Part of a small language model's weights.
Size: 21 layers, 6 heads of 32 (1 for keys and values), MLP 768 SiLU.
MLP neurons of a small language model. Each row is named by its layer, matrix (up: input weights) and neuron, and shows model dimensions 0-191. Each number is 500 + 50 x the weight over its row's rms, rounded and kept within 0 to 999. Numbers have three digits each.
After each neuron's rows, "fires in" lists the words (lower case) most often at its 100 highest values on Wikipedia text that the model never trained on.

L5.up158:440481528371445484406441547509412465455488562577438483398520558497515492571547448523519415499535448574411583490560528493471555522514558554552517523413457485550535538533493540439519514421556510466579453437514425544483550538507471533522491462462460529471494504422383448526457527509565477499547463527502607424556409476489382446545501448571513558521530526440504515543566424465534493562481443489488516492437529564396538444480462470486537515395507520492453533491547485553543495448446522425575494458540433606488567553625518452451547450445440556494481468510510549436489499514486464608
fires in: "china", "town", "city", "model", "state"

L15.up412:348503543502475515508429566492536585477455527488442505431458503422585571474513531509518478550504455582489449454510520517518441474449591475444439462517465541526523513477522576459523567518481494500539471373515462502481475574560497416570520441431502497559540533547497521456581524535478651534501522587405445552525437457458527510489492548443406452520534584533498443403503427472508457572532532483442490505455435458465499549562460474390452519525474434462540487435429590457445531530481571543454561573422546522492567588509548515522447550540458448444456491488570432468535417462499492389
fires in: "there", "while", "other", "one", "two", "others"

L5.up13:545454588493594489431557549593446598488525404579586486582466536509448547475623474482498537549527478554518486445558489564518454470476469485507525543584517407539506491518580466577495532537513488551474497466525608439385459430360507517481533498508583495561418539476517481532386591533514399458506546463475508520489495446512502472525529444577475552481577503508462444488497484599489478471481505561480432453463498554497412566493511445523481513544518504493552531565477476460452518479534465443478532416602535471478529450559481538495382566459477433467459565446588504497465400486472589559
fires in: "from", "career", "critical", "cast"

L2.up131:532552431485481526425545552560543547559483457460427553505431473462515525511508507511495561517521389521531554527472512366421456485524610501535580504498533483535605518440434551452529465470512483439597579552565517517407465511542480522544436453470622485443501431550470419524500454495457454465539530483588530552542453487593521517484471498538456476457543576539467578537396471489475551505484476476377486484509541494571402384448450548495516437437458565490502534433421515508581558469443621516510513537417507556494542506455426471565506459586471473449550427542571509504536511461562510470
fires in: "order", "institute", "executive", "society", "added", "association"

L7.up62:481538452454482499549519560450447554579539582551488569544502443501451419554457531426515468520498461518451573538472448534515506497540559473471550624466528598519490438443439549497436513503494534495502523422467514492488500516531507479535498463560516393424585550527462360473619454492474536433455568499517490569522549457528540497509465398473513529428516528598458558498570568464473454468508510533574466580532493623412531527510503459489528461383406526409400497477473462489525515510485540423585453606463575384511480551480487498473518425511576485525492570463564462575494473483557560464
fires in: "if", "because", "degree", "cause", "experience", "required"

L2.up216:443501601502538538559388442471481482538493608489479487516479497488491556514412412438470547568424503501452453515443554498490574564490439457566577500584472585458473543493491417563389565552536504417460450463467456496451538412608536604427457518527485571591521517480517534485631586491505561474547523562491521497550455462461543506446452516501483503443473516521599467640465452528510462476396453455569544470596486508517567457487489524469421446469546494526516526525505449460387557563483498540474451539520465492416466480635508477549540412504513464488499475506551472531489499475512513543
fires in: "during", "been", "probably", "infrastructure"

L2.up538:541535492491512544476459473413440509451469429503539556392478527476480470460460527525441544464589522482502515475561466482461535515473547415433540467524510441494454610476451617559491580490546516431454497453566482561540541528543466425468487488592564557478428413491512487574564445565439582523479499495522474466528464414516574547454408500411519538535483435618486469495541520515512536532534525520566522511534516541600582456494512392555409490566490469437514616549558575521440528448499535552543537485529479476466431504537454460407528525629486488502494560494487482513367404481469427563
fires in: "1", "submarine", "species", "17", "15", "forces"

L7.up614:496457375495395521579436544459469532615484467478522456496438449448443492524393494496471556467574563499420461522486434538552445472468510470559542489567484558503457416550458531434497438514422503528507513560415436554562530525526551510455547555521498546482482558449534563425449534489596472494494525524466533446530460617564543473510469519492511556500484448525441458504509557498549424482562515657507516488436505564402516543539399524471415519473493545583502493414519452497557469541459485565522453511437509490557486522520644517620470502492513421527432503555566456457476421599516477536
fires in: "family", "carlo", "runner", "career", "full", "payload"

L7.up75:475552529506460414451495548566457528524569473427522524467552541515571535402579461551594539486453397496560558499397561501506618549565511457470556534476513399537468553489564520523503519481540508525546496472457520514413539406556491463452502577530500453572518533546531487602592529624484500448461495492511496570417488485538481501444480497511484464472551518550560541593469400581443529498512449462471576466470575543567502384455440445594516570456463535445450507528452421480516406457391400452482470492552482503463491450529430525541533418509566550467504513429494529502527523483570513441
fires in: "bronze", "mm", "tolkien", "norfolk", "folk", "ft"

L7.up409:459543615480481438426460465470481527520498453609556500553451448533371509484427534506587513481485494454445457539461385509509421428497485438482529515527460496473465623551479577510529440586515509531569534490475498562520560459526526478445461498514450493464496590540567418565527551502557418535507473500502462526466499571486662492388507567497464469498444609527514537494528383489539437520607407506541540516502482580473445546521475456463455480530540521553471516493412471451453532578525446476540489471549463546470489540520515560476531526507560491565526470472553329492525526525482477610
fires in: "new", "division"

L8.up312:447507486544527475422517532398535551443541462438421527494390468490532572479436523414476579601515501491474450473584466487524499491443532512519449469478533519573448580502553442493522467464489450625476422555582491487538447490494432444510515541461369465516474436423467537564552528478586393486517477468447585490450541545462591507486475482551439504327497505426457445464440593464566505537510506508572522525472481546483438520475508527537444536455501456535574477491545544472597523564530474462511493538444560540559501562551450496499486593430456390467433425544467462500536430521577500479
fires in: "one", "brigade", "no", "some", "briggs", "below"

L8.up658:543504471556499452516563501464578563458469495459533515524444487458461497480439479440455474498527544534447461461621529598485643494463423379420436421473467535476482350476536455426466492445570527468559527543525470487520485534389477500443454494499470517472536453570506492510476502489449519489514485474487441468474436483501567481500516505429544571556480509455438559548485473454583499573428448453660539619498469522544435504486530521406471539437510441462463460406429520558480505463494469452465549487528561373552451495510568486505502566456492538434577537531611548559555425477482462521
fires in: "club", "her", "white", "isbn", "baseball", "school"

L5.up599:546585520595489557622542449507510508486485443529543527612463460537469494463504528421492627526476534402616462589487465455493432527514443422413535448613564481529491457430551440529496487493434491533498555536437501586485474562511525496509506496516534432489441500559500517556523507470494463491434488481506482480491501502461507499429543514507488489491395460523565464508437447508426569427502551461537512507537493519584509550515535568534590455592475485539594569524463522467529585487535485511483532486479586409489382413438617532448459537580565423551447509541550409477473512565473499386
fires in: "on", "previously", "estudios"

L6.up73:479435396490587578490455489570497480520540549516451518600479494490532557510637436525433520540548451512552525602458490561524497498513525556585459484459610474437485458466496564484492477461471473405426398475419607435452527444533520486452563441479511484509528507515548457512483563461520551538483493555445539441578528465469528517488444506530660530442511490491517558620500495468596434472515555432522492454490454496478531476549570480580433471563422478492575527509561508547497505384495457390447553591533489548481515466542556435568455469534497432509441413474459509507471523462451429551
fires in: "most", "with", "in", "long", "temple"

L12.up265:516495492481466593507525483484458417448493566429479512588492466568493444457482555591535421492467450590462441477567478543365476466511586528510508502493592521497447457514565561461459547471532482581496487496436574513531499488591623472502490590471487576513498559529441482469480529435503449586559511493477619519493528465568527413488573420504483571465507478436446545562513552566444468441509508476544651508467469522534472501487495574547589406374484438534524533439433511532509522508447469355517579516515484499491541432569502519486527410467511434499462448516480503498390482520500494549
fires in: "on", "none", "about", "mountain"

L5.up700:490589431443550488502432520446435427539492595552454575462471479572527491506544552481544568483512529519491520408552555549476484461613529530473434490431470508563513439496384401432416557448490491454539538481402491478506532489474467567509532516526450473573548439486498509546557461447476507474532417464543493442482416450438450481523556477572575529475519556502458425543438464439551475481476462518512450544483485467393532452507378576438509485405439487514373507479464527593600602445484457450515542537495464547557498546459608490530560491516552525541467526596609481495518575521537512486
fires in: "national", "50", "30", "3", "s"

L2.up443:420550614501481463475482445462462485523525499476523448460476540513523430536471375508484496526543506499409519527534476438552524422514461493499548617474494508535538507541468536537713489615517473488486561469486501447400488443453455495496455565544502471476453448517571537533567519558439484549473478540522569511504432485547509517361535557577526509545581494539518472591479527452422453509473525483454476536447526412616512437429459444508468482417530459437512497577543482479507430412445524520441550571505555512564422412437408484480528580467448396472472512496453449553503485467526532510
fires in: "been", "s", "who", "may", "using"

L5.up388:554571425522549561548486421502524510484487596536630503599470507587558466461535543592430419561481524441521524545487491510509419413453396498458510628556498487501539509424431414520511549539536566504376533444427494409513481494479512471507461543515542449535474498532564481512478507495423517403518474435570411580431515509557571510614505514380490511495459499545493536597489504509494424431466480518540446451518432519547587463559468537442492501563446463536554487505545511533450524597497473610539480506452502520510393546506452572517527401510513520515517455462491493495486491496555422495
fires in: "family", "4", "400"

L5.up519:469562490484465474436410508570468435488503509534471495587420548557518513477544555539562464507511500532461532458509486548531449361483487549441470617438565453565505485501440465499523556506469457520488508446507500524465419448437508465488471600553541423514491529493578467471518384521467519484553468555601396535449474498523460492596428458495481572537515522494429563588520449504531491542529452488509423488427443530437574509542467540459566450453431535606414503485504490556482527545487454565472471626538485578524476624581532537544487443526491542542435645558547492561541468483565512586
fires in: "2005", "2004", "2003", "2000", "1994"

L7.up656:507529541562498487465584573460475490448527486515517470417511567518510521505564453377534422503470425502549511444505546500535512513614510554443544561460574458627523375524551479502467449520575564588468460541496562507484530457483514556485525470478459583508508496516452551557372495594406515543479488570574554529487524400457523432571498515476482483476523488452439515460513464452470529557442510453529458432469548434600575520464528475448448528513515549423437536545581483466522418432455444476469526472459530524428497490463448484407528541505467542453552558430536500398524464508616635451
fires in: "2", "20", "ii", "22", "15", "iii"

L2.up347:383448487590465535623526661522529482508589542607493467525398468488569508584463490469490416450474499530473549538423433470553374545502448527588520560470521493481533430528511475515468483485442407421571534446509495525501477402516488538540487494547458488412578474436555479490573497478482552464475484516481513586439511548536528455537515458556421474481569566505529463553470440528532395545463519498503446517484530506494458597434568571494469472536472438537497528476499525475502556591388537465502496484534496526478468446473437509516453437480586490501574520506501551657519529468599544504
fires in: "football", "out", "television", "narragansett", "direct"

L2.up505:427495541387558511570469472379419482434508629691545475494433591484469506540577461436493457505505478530499518477398443508533537575575465451446511448520491510512466501594456425540504519547570415552496549485555441544613557558508548555481487564484391457458575475455442487466529498526560539540455478464466359489497464505462480467457500433509493544482555520405564457475503500523465481466513531561536530535398535447469483587486586480509457541500491511490540461467571561445481504508543526560553469495562442448534446483478420488463424513502445522559482481516480543582526523440554548499
fires in: "1973", "1972", "1975", "1979", "1978"

L8.up209:467420535422503488507526545452455550467566512469400537560397551512397476434550480518487485505490480542496493536587543450434497511447410537469482529529478493554601559516624446478549534497473510613472486477429558454508602468498495465419534533501348531388489516420379524462553538492451439440508520526515466506509463444517523572482486499391473515558523497492570539479540467507450505502529532561547555546498436507514545460474417509396481511484599446520541440497392533528523525551544510464560504550477528523458494554480422492496501650469548587488549498461417496571473419447510442534
fires in: "new", "top", "series", "speakers"

L2.up701:517523472455566554517487361472438533500485482486537484524515514463528415475497432464472452566458591455576496504561439452376479454484611531451543385511525418439430468450551569575405529568519549538456510519486463572517541614427572466467527503534484538499521394443488595534438503506486456436490561522508467558464515589480513537448428530473511550518481494605459478497448552640498568466542490499539510479493501532628571418485531392467499394510470507517522497486492518439433472438478451479423464502490468521456462505533476539514567389466479448497478452522510406472533462514505427472
fires in: "after", "january", "trail", "utc", "4"

L6.up379:492426535554500584434566450465514528457431504455519477524549478498502486506490405484522476473525483526440540474482461495433552511573441493520559567482472602580453545594513523622517493573527443491529496473522584404522532553536460475497552509532567409575424524386534432472513488408478451456540469463433559547479573527548516563449422553442523503459518482466393548543430448515529581444551540467516447412503447488496510523451452542505497378623510470510474545507547458518493475526465556352548595517490582491504498395561499523603555488503552492563427442468567491483520451476514472463
fires in: "he", "31", "6", "8", "34", "knicks"

L5.up46:554535490544465457431502457668444370478444448468533511533435472429492505498506520552541526495553470459540476475452486466542428478534541478462521519502601507583513507565511536516509589481422505502524540579553499594435504544477503493437521509502482435451510552422444517499465427507513533542582582504510546513487542479477504467527437604543454471608472555432428440497570487561517534496540480503542469487482490636544501498472480477522531441523453538439508571530456495482574558447574534491463580521609536572479585627446489587526433497450514444533368563550539508395497434538483526425
fires in: "where", "1999", "how", "serial", "on"

L2.up407:429484543347563500506463496489437534523556591568413507524529536465570455491472433556389565423468526515457513514485546483459500575537497418580525537468499474553577450599488583589557541544451456456486486414601448544461498476544536561520453505491415540391515524436416438526519447529483480516511503526576471480508446468488437555497484561452510556553589444493568502512503548451516607526494567517554518498517522482540472492517611526502456396533523492472544507398490470440495550438519556534492509480467452565494531549430518365505526591468493464456470455479433494511501379491557470585
fires in: "division", "c", "roosevelt", "countries", "krasinski"

L8.up366:395430562589503490528469574505573539528509528534496519495491494503420507622498477464427577503481492562392605577403447564432560451421456424518570481549476539484539496465596555506563448564522534556474628492424440551510470583503593478518423450480489542559529501451442476481586435502475523421568524523575414485484489502488451415501459480508461531521436492500522485479482517597487611523540483537459494618511573465501625484580536455446536500497540485443370492514557540464457526424465462511474525520509457498452489501507475507473466500620505505495528524436481480492500497394494509508
fires in: "began", "starting", "started", "congress", "series", "nominated"

L13.up493:508434465445444503526582600544439504555521551412478515429561558436492536500524512552615424470442474440410448516574498468550488565561465509456449637488550546458498461489622579572573481610504538569499559537518526511442506566526457416398455518487493465562478545495446543548559548498420464584462423528496474550485495636481525509557576506504478528544539530494432463505456545468439441533422456523465494568498491464511444544474485462507601519454444507492535446657475529545504529508545449492437452475519494505432443508589429469499524454481539515453567542517533505489520567575489518548
fires in: "and", "all", "francis"

L6.up459:454471482442589539517413455470520487476516504481485531438527548571455373545505469506540548429498494477448475586539480590422512518528443562559404438461401519441553527535328447489476501509452496442436495526515580530552525525597498518443520431528487413593461521533515452511482550460563514459521471439480519487475469571569501524518508517462447467409474487537437402557486476512520405478522524550531489507536512571576536507509465594553434397488394477620481493554436454454476498545500472467590508538532475476377501542475525547488489443507530483597432564419461468521444560430498513554
fires in: "following", "cause", "3", "to", "this", "2012"

L7.up608:447486522456511524530471502529511449543436459483506504651493475557447411471524465489493435523431599522482450460580467517506383498552488483504492452572464443495444447502452493560501434523544472549520516555461494526536521455520504475451494477534517548579548603509500457504552508570476527499520518469422495538590531506547584500409429627476446441501478471620449516425473486458529427478577549442468503447566505528421509563495548480470347457428525534534501471457476506450540434562559459453443528525632463548549555450563485482497516547398524467538479426613511530455548434591424430477
fires in: "division", "his", "cultural", "as", "minnesota"

L8.up141:481502542553513545544507478478519533559495576568452622522360498457656554505523502472506487508422510497496506428441503525481492470549411418538548426494526503413369610524541502526511520494532567544473512512525478495551386512474560514540521498488540512511478452453479514496570455540429548430531478567557453524512493433525467464533565448487459558479438437662471537538471487445494482512488501501547525552479406439581515514531576469480573422502508438535477495556378484478402597446430520454413460540513502526552398602569567514536503549492547557501553460540492473461462511443489480506
fires in: "aged", "age", "rate", "early", "theater", "later"

L6.up696:460434440506518539561482546626527520513546607560496479577616603557559570576508486502541552485529492439517497470560517543484543526475496456500514462498455492524527470474452405442479587513496481431456487479515463477436533557561467522419517522441528299471468523459386575424420483474559600503482513516525529522526522569533462539529519429452504495472580518519476447541509526572498447506473423475495501502509513541520561548456424430471543622443458502444506464475540535525484540521514503466484550381489430556483414430468518566518485567485552508513471530459500546455494480478661459600
fires in: "that", "this", "same", "each"

L15.up89:556487571494497502472610445506473555452477480487474490514553492502504463438556513516542467479553558517468500393394533538554542583471489489497442457499476558434486486509417483676510511546456463519499552545442503463468521488463510455420438508485532565546540493514483542460476563496487498425440508424516435427409382474583477442526461445404513445532554547490432485544573497528480555435548644461529470547469463473547576501480512567509582463392482462466505541540449541470544457526547560447433501439563455495415421503425422504517606529474578575531538558451489487518540501399576558478
fires in: "a", "1", "ewing"

L6.up118:515553493568539502502544535546458489439478485625488513553545513440492543487448431425472413512549497514542592462410466486547548541475521441574512550490483540596478463500581536545550475529484492498547571476505563394467541529451468569509476512481536603487458520463450567540634415461464570548485508524443450538568596471481497540544449407473556488492475539410428585436488477476486476483513539468427554481498427497423551537514526475497575488492511582362541524431581521590446581479429533506462555450509592593598595449516522494424519454465499505546451500555557516506476442528437523485
fires in: "up", "leader", "lead", "barrels", "leads", "leaders"

L8.up203:527459511467522463462508491434550525491464532494497512583419501411560545524454493540572556543501504506462543506369520599470399460449458518525463434516486534457407407492498475497481422519484547567379511446531482494536427342611583465516456467439519446510511579421510509504526495468484479494490511515540406593516499410487459482450532511470497586517547494558409523425442550516460485485511460505513560590487437487508485421503542482573519541494515502547453496554477489482616540545454519581473446459496435633522458534519552403523474522530631503508538607541507544454422524526549506567
fires in: "same", "former", "lower", "east", "known"

L2.up193:514523537521584440506492541531592475576443542458430507548565434434457524472514467505464546414466489532451459417482546559595533539453604541448523486505508569441562473508518482512461510511450566453407358483490541429514531492547561523473482515401475485549570488516514531490623613552458473558521465519512477397475509453441647486573468550495525494535482502548479451420516481464493518536393472465496522500587432541366505581482402485518544580479501407505495521543505506484463540576505413545489469406498579523492576466546529521481552469447552557488546443486462471559483503406465469491
fires in: "18", "17", "18t", "1830", "1847", "1824"

L5.up183:553532445483548536612536574381500509518407533569452558431517536401502508502489546485542518556445586488489498532495563550469563502476592525458516391539427601474415512527494537497501492569541543543453531493462473458522527504513466487614507496488498453519516467498569489546604463512459427450444506381429537578459495543517489536570568458431540554524521509470582449534485512451525522498543482495468613487573454510518440476544458498493455436522490527553452451522414469422420463535504468501469573493327435538524460442517511514498533405564581521521523366583512516474468541545539568506
fires in: "united", "second", "appointed", "final", "2009"

L7.up543:453432504494585522449578543450402493481478541547516562480442595508561456481564480485481467474502504509635483508462514553523479537529469398495493534465571497476516451454539502574497542450475506503470458494550546557517583550542470509575542541510544582560507587428475430475389478474478566515550537487510506559403488439480492525505496589544485490648460511588479393493519540461512546532507558509587464474512514450493471431540521498532473511478473461561532489511562488534451564404397407604496521647485583474443365589584507514466473497482515500502511540419483419501513529408556519525
fires in: "at", "2", "age"

L8.up653:449599467506548480501490537560513472512577588452474496504450502432501507539507428385458556400473468450472559491515515476416436416504612528521462505548548526518476475523517480507567484490426509474493500487526524558489531486575487607448488459418511517492486484503524405591429469532522435519464500530530466555458607473397631427485491544585427501513492456472488467564551471491509438501456518590483522470451567535524421483490456530513503513509550520511497479476478503579460591537582373553483586463572528462559507578454544492531453486536585571472410447592515444473446507661558549540
fires in: "s", "family", "career", "feet", "community", "net"

L7.up762:484400553458520472530492499440597483477461540532452535573594490506408501493536445550493489520507481508496512452552476446533585481548522519427528498401529504537514391513458534558465473503544477456470547495444500476464422463508532519559474356552516452449532503524453552403432463475469480539566430524560534406433508510484582526533496471498485493615430449450528485432513641532523485597508567486549546498488503473488474482547573533442520381596417548484467536523537472499507522533501575501639432532467440591512492490491466494510574583416486402418437625511495504504473499461561465453
fires in: "has", "isbn", "location", "artillery", "estate", "attention"

L2.up555:480522466497522491522501542551500465476535576480445454532513482574592493515430479473593491486494531512495538514454502570516520572554443389467408426432465498539487536532522395498508418555470456475543439543528495513417522540412446569494462467407412438578511469489491550518430540445516473491499460466492464525508473409468515471512510509520481538556566503437623373471494455440477437473502585429508478450506513439466581515568521515445472440495548565517493435522470481555471525679573476563554450449531547546519430484439582535486555465435545508475530548477558506500576471438449666572
fires in: "star", "himself", "debut", "her", "graduated"

L2.up593:511502543472551499496505388423586442492478586552455432580487610517552465461495450518577425545569459549491458441527514493535524545495420501522517460568475486476442483508474443479592522488487534501431514471527459481569514580504484519471523569417489463549460518479479528474460605513565512491493506438532423506511462453445597451582520525495500470528456599478571496454538381505456453552496454544523518575395484440434502515472491429529389533481470500487555483527516536525507521518559499635434416464388413423568507544455420545417485468465422469510452570583560395510484445447538570464
fires in: "that", "made", "represented", "ruling"

L15.up433:502465468461520667429542462466449548540553551542570473544471484537541416496506552484509562537470443475438462530482566494472475582433575481465503550589447518524502558574527520532488484498476525511488515534521475462524575572444534511496508517541604507454452562463482545600444488479397521467530466543504435541462506468530624465534447512542513454490483438439475347513559491549536481546522540510497565471583439556576540561522475457584468474518539554431458468567488480519521565478584581482393537443474504471404600440484405544505515541496580576576513527479497466548466365463555495436
fires in: "is", "are", "a", "some", "not"

L7.up450:524359473433395496581520440506444457545494509581433517569409390520412605475610525474535522491499477502545508486522460411532572537504458480484538609485463579503546437535378452484508491498522485525477452530462533552522551480512553491534511479535530564581405515544460432520479510472581570577525482500527483464466453521545456473547533501510539541525519457453506481484493525519454531492516525476500514458478518461509450484499405547503484304466509428490496512517525433415423563484450433478524551537429600487487457474636483518458470514499514532542488417595479470442474413460477621523
fires in: "at", "on", "signed", "age", "interview", "season"

L5.up678:470453467534467562359547444522440495440507382560558532541375454456463502532486473484478561564488535502488498475500453509440522506541456521532542444500386514561480474538587433464557510482530507507518550496581386555480535521460462482436476532488548413532514413447499596499496560481504563477507535487469512439475538462499445466542481535517514487586446499398524610459553547446504419451516466524435471480501483618472581463473475470540526476452465460476519433421450478466563473498431607359479499467556585466466557499505477544513470512445518512495525448379615495565505476488394585444
fires in: "from", "joined", "finished"